config.yaml
n_head: 2
vocab_size: 8192
norm_eps: 1e-06
rope_base: 10000.0
init_std_qkv: 0.0467
init_std_o: 0.0
init_std_down: 0.0
optimizer: "muon_variant"
lr: 0.0125
lr_mult_up: 1.16
beta1: 0.9
schedule: "wsd"
seq_len: 1024
doc_mask: true
MLP neurons of a small language model. Each row is named by its layer, matrix (gate and up: input weights) and neuron, and shows model dimensions 32-159. Each number is 128 + 32 x the weight over its row's rms, rounded and kept within 0 to 255. A neuron's up and down rows have the sign that makes its largest values positive.
After each neuron's rows, "fires in" lists the words (lower case) most often at its 100 highest values on Wikipedia text that the model never trained on.

L3.gate399 [ 51  57 126 137 156  66 156 126 125 120 127 145 123 170  62 158 142 109 107 159  93  92 182  84  92 106 123 135  93 138 106 177  84 191 125 137 100 113 103 106  72 167 143 145 123 113  74 101 132 124  66 162 154 140 123 122 160 168 154 162 202  96 141 142 162 133 117 140  97 139 151 184  95  62 107  99 105 129 139 119 130 140 144 127 107 149 103 138 207 159 132 126  81  89 137 133 104 125 125  89 132  90  91  68 117 158 100 112 106 144 155 151 156 151 191  37 125 106 196 147  81 107 130  92 112 134 139  78]
L3.up399 [ 68 144 156 146 139  83 142 174  98 145 164 149 126 168 102 105 152 107 122 101 144 110 152 129 101  94 152 102 157  68 130 136 141 184 152  75 158 156 154 128  75 200 142 136 100 154  91 153 104 157 128 106 145 129 144 152 149 152 145 221 133  92 101  78 163 171 153 112  47 163  94 157 120 103 137 121 107 160  81 145 135 166 105  84 156 107  91 127 137 147 101 102  97 100 133 142 155 101 101  74 149  98  85 118 147 106  72 153  81 130 106 144 120 135 189  92 161 122 166  65 117 178 129  98 113 181 169 130]
fires in: "one", "two", "three", "five", "six", "four"

L3.gate305 [176 128  90 139  68 109 110 118  90 183 104 107  49 137 102  93 107 107 109 118 128 133 109 148 142 165 178 152 146 148 136 133 164 134 145 155  83 103 162  99  79 115 165 116 111 224 124  67 121 122 135 142 119 140 158 158  95  80 104  78 128 138 125 104 117  92 135 174 141  53 122 108 163 144 108 129 105  77 128 171  97 138 126 130 132 125 134 156 162 166 111 112 133 168  73 122 182  73 176 149 154 144  65 135 108 178 130 143 153 154 166 136  64 145  66 105 112 137  82 110 105 178 134 138 111 107 169 182]
L3.up305 [123 116 102  98  84 139 116 113 177 187 137  86 120 126 112 126 130  76 128 131 146 142 131 130 133 127 161 101 148 115 127 108 102 154 141 193  61  87 101 162 142 135 172 150 157 208 126 115  90 167 168 131 129 143 124 119  95  70 125  52 147 110 113 102 108 128 137 171 115  99 137 106 142 121 117  99  79  79  87 118 133 152  82 117 106  80 131 162 190 163  89 101  88 106 113 160 111 136 218 182 172 172 100 143 161 180 161 127 142 151 109 152  86 163  94  84  94 165 128 133 114  99 190 134 137 131 206 151]
fires in: "goals", "went", "signed", "apps", "hard"

L3.gate410 [135  66  94 115 174 110 127 163 108  82 140 100 126 105 125 186 131 139 124 119 123 102 111 123 141 118 140 166 123  87 110 124 152 165 149 103 129 122 109 128 139 105  72 167 159 178  93 136  72 102  74 111  87 154 144 118 127 181  83 100 140  84 125 126  30 153 163 115 110 102 192 135  96 182 163 150 125  49  91 110  89 132 185 130 148 143 171 110  55  96 151 126 155 153 153 152 181  60 150 136 124 108 175 126 149  89 159 115 125 103 183 142 100  93 135 171 199  80  86  97  82 108  89 135  97 127 139 189]
L3.up410 [138 124  95 132 106 120 117 148 140 164 141 106 124 112 100  95  74 103 149 154 137 121  98 181 113  87  97 127 141 151  68 134  80 113 138 126 156  70 143 194 197 172 144 145 155 174 143 125 131 154 179 132 149 148 172 125 141 103  76 138 138  92 133 173  81 127 121 110 183 116 139 134 135 115 115 123 102  62  86 142  93 159 157 156 153 168 166 154 127  75 138 125 148 155 171  94 142 102 104  81 177 134 102 102 111 113  78 161 152 120 174 133  70  57  70 147 185 108 178  81  69 128  96 102 122 127 210 198]
fires in: "known", "used", "according", "noted", "described", "mentioned"

L2.gate174 [103 174 115  87 141 117 174  72 138 102  76 120 117 113 134  78  97  66 137 152  94  77 148 180 185  78  84  85 138 145  76 185 138  83  70 164 179 146 169 155 134 140 118 150 130 114 120 193 131 123 140 142  87  79  84 137  73 139 119  79 188  88 110 123 114 157 143 129 117 121 121 127 145  92 115 124 121  68 134 151 107 132  92  93 134 143 104  90  66 146 174 155  52 128 173 137 134 152 147 135 128 117 138 144 124 129 175 128 165 130 124  87 114 162  98 149 166 136 133 136 124 161  83 130 177 137 128 134]
L2.up174 [ 86 172 133  83 166 104 142  76 158  97 113 141  78 108 130  72 122  83 143  95  96 110 106 120 143  95  67 113 128 102 106 138 176  76 122 194 135 124 145 140 130 138 151 129 110 123  98 163 138 121 134 152  83  70 122 136  39 118 130 109 165  85 105 117 110 139 171 117 120 186 123 137  97 123 138 138  78 104 111 105 147 155  99 108 132 169 149 102  96  82 156 123  97 167 157 152 131 137 153 139 100  40 100 123 130 123 112 149 186  95 105  68 101 158  65 107 175 153  79 157 183 125 115 166 168 154 171 163]
fires in: "high", "light", "free", "red", "long", "low"

L2.gate614 [ 70  88 192 164 127 153 164 150 169  97  85 111  99 114 101 101 144 124 162 132 207 124 178 141 128 119 201 120 112  97 143 157 165 156 170  86 138 125 124 175 108 128 141 101 142 101 141 132 114 101 112 161 143 129  82 101  89 108 123 107 198 108 179 140 116 167 115 133 122  92 153 156 140 191 140 158 141  97 172 102 160  97  46 215 120  92 135 143 135 150  97 123 109 101 148  62 128 113 123 104  73 117 144 129 135  36 107 135 108 193 117  91 114  95 139 110 118 123  81  60 134 142 140 134 142 118 198  93]
L2.up614 [171 130 165 128 107  94 183  64 135 134  96 108 103 145 157  43 112 128  99 146 169 120 137 147 110 177 157 113 173  88  97 120 118 118 190 130 140  93 137 129  79  98 173 186 107 122 107 131 143 133 104 115 146 131  86 138  84 156  87 114 132 117 166 148 104 127 125 163 102 105 137 173 156 152 185 184 182 102 131 124 130 100 131 136 117  99 128 115  60 139 104  99 101  64 144 170 118 133 132  80  85 108 122 136 188  71 134 151  78 123 133  99  77 186 129 155 147  47 111 130 131  93  80 104  63 112  82 130]
fires in: "jean", "von", "john", "pierre", "joseph", "michael"

L5.gate184 [147  69 180 192 123 145  94 109 139  88 109 125  92 113 131  85 114 132 158 102 119 164 123 153 142  90 108 156 178 103 155  84 103 105 163 115 163 135 118 136 135 149 133 177 119 109 116 172 108 136 107 125 175 114 116 161 183  77  89 117  98 111 164 160 164 181 159  79 166 133  86 138 139 165 161 144 174 132  93  70 131 122 126 150 121 119  94  97 145 111  94 120  97 199 163 206 136 102 154 124 136  98  62  88 155 156 111 121 126 129 153  79 136 158 132 110 105  97 111 143  91 144 167 120 113 169 132 186]
L5.up184 [157 158 106 135 194 130 116 114 134 141  82 135  85 173 171  89 183 182 184 131 141 136 138 163  88 131  31 156 145 140 185 139  93 153 123 166 114  55 135 149 112 194 132 134  97 120 138 111 133 112 145 138 165  80 172 131 211  53 102 125 150 145 105 193 141 122 125 119 143  95 163  98 181 124 138 106 105 143 185 135 170 121 132 185 107 135 101  87 121 124 140 107 133 227 128 167 144 166 155  70 156  78  97  87  90 188  76 149 114 109 149  99 123 121  84 119 120 121 122 151 159 107 142 124  82 127 108 127]
fires in: "is", "are"

L2.gate395 [102 152 160  62 113 159 162  79 154  80  83  86 105 128 142 134 125 105 125 170 118 171  80  84  66 134  76 200 115 108 140 113 152 118 141  49 170 110 139 133  89 150 179 134  87 123 126 156 142 135 162  87 122 150 152 113 118 130 124 153  82 150 174 144  92 164 136 170 134 170 120  99 122 133  93 114 207  98 111 102 117 145 165 149 133 133 156 187 135 140 127 133 133 157 103 130 152  98 132 105 125 123 203 148 149 108  91  21  71 124 116 112 108 131 177 148  89 101 141 132 111  64 203 131 149  55 178 112]
L2.up395 [115 137 132 117 125 180 139  99 126  87 113  99 123 167 128 111 178 115 134 141 143 144  98 124 173 130 119 133  78 142 149  71 183 162 223  63 155  71  93 122  64  94 144 110 190 144 164 122 144 168 181  88 152 123 106 150 108 126  98 219 139  92 149 141 125  85 157 150 149 138 143 160  88 164 116 134 146 111 128  65 113 115 163 121 131 128 193 172 132 142 125  60 143 148  95 168 141 178 163  83 129 129 157 132 160 149 100  69 163 101 100  64 123 144 158 149 130 111 129 140 177  56 178 121 136  96  93  97]
fires in: "between", "among", "except"

L2.gate580 [127 103 123 148 132 132 168  95 110 165 137 100  80 128  96 114 148 131 117 105 183  97  88 143 144 108 117 140 123  64 106 131 125 103 176  56 164 134  82 160 112 131 155 140 117 131 107 103 132  90  71 191 109 112 105 118 130 115 100 128 146 123 214 107 171 147 161  87 104  36 152  74 167 106 134 142 117  81 147 133 137 117  86 174 118  98  66 127 154 124 117 175 162 125 175 132 162 166 145 144 123 148 121 124 143  97  85 136 144 116 114 158 115 102 151 174 140 118  93 150  91 119 210 101 124 134 146 110]
L2.up580 [157 144 131 148 163 123 123 112 127 124 126 153 104 135  98 120 144  78 116  92 118 181 122 140  68 200 158  72 108  78  65 123 184 154 186  94 214 183 105 134 158 132 122 132 188 111 108 140  77  93  77 127 175 167  84 151 121 125  69 142  77 127 198 143 144 105 181 141  91  48 177  88 106 148 103 136  76 127 156 155 123 135 116 189 163 112 131 112 131 108  91 135 148  93 176 155 163 184 108  88 105  99 135 116 106 119 116  99 141 129  95 130 131 159 109 125 141  66 145 113  65 124 177 117  97 130 135 125]
fires in: "president", "named", "chairman", "director", "university"

L2.gate253 [155 146 176 106 107 137  70  96  84 155 129  97 166 157 169 153 188 161 143 132 117 145 132  83 141  57 124 161  78  98 129 107 131 161 203 119  95 102  95  93 146 170  97 135  63 118 156 113 174 143 123  92  53 123 155 151 117 123 169 113 136 144 116 107  81 122  96 134 113 127  87 105 117  95 112 143 127 156 141 154 142 103 157 197 178 160 103 140 172 147 226  68 163 111  70 131  94 159 146 149 112 180 142 138 118 136 124 106 150 174  90 175 130 166 116 119  86 147 117 131 135  66 126 134 109 155  87  99]
L2.up253 [192 111 115 177 124 128  85  98  75 108 109 131 149 186 149 136 197 151  98 146 134 142 119  72 163  75 125 134 128 118 136 114 113 175 173  99 110 151  88 118  99 155  85 149  84  96 179  86 135  95  92 115  24 102 165 171  97 136 134  96 134 184 172 101 118 147 106 126 149 160  95  61 111 171  80 154 147 193 124 165 143  88 124 161 160 176 142 121 101 146 169  72 133  94 110 126 116 142 158  94 108 167 144 126 136 152 154 123 168 170 124 154 144 169  89 121  81 176 135 152 107  66 133 152  94 106  74  75]
fires in: "can", "canal", "harlan", "kreskin"

L2.gate470 [128 138 155 122  99 148 116 129 156 127  80 135 160 139 132 164 133 146 107 123  72  82 143  83 167 136  98 160  92 126 123  93  54 136  91 165 126  93 103  78 194 159  91 148  93 108 162  63 171 124 167  99  82 202 106 142 138 114 126 134 117 180 155 123  95 199 186 157  96 136 175  88 151  96 123 104 108  98 114 150  85 124 228 143 111 123 101 158 124 115  98 153 147 125 114 104 101  47 153  79 124 114  84 110 161 126  89  79  93 114  60 161 132  70 167 182 156 153  80 126 117 144 148 150 134 137 116 130]
L2.up470 [112  66  96 173 122 144 151  94  83 145  88 135 159 158 142 158 113 176  93 148 121 134  91 104 120  83 100 120 170 197  75 137  97 122 198 105 112  81  93 108 218  87  52 133 126 100 131 124 162 164 144 137 122 165 155 162 143 148 118  82 147 126 136 156 103 164 165 155  75 150 156 104 144 135 101  86  77 126 120 126 114 173 138 191  19 119 119 169  92 101 169 149 100 161 159  99 102 101 155  85 115 168 114 152  79 161 130 121 172  98 112  99 117 116 176 101 144 124 167 151 115 167 142 137 127 145  87 141]
fires in: "new", "news", "reversed", "interest", "report"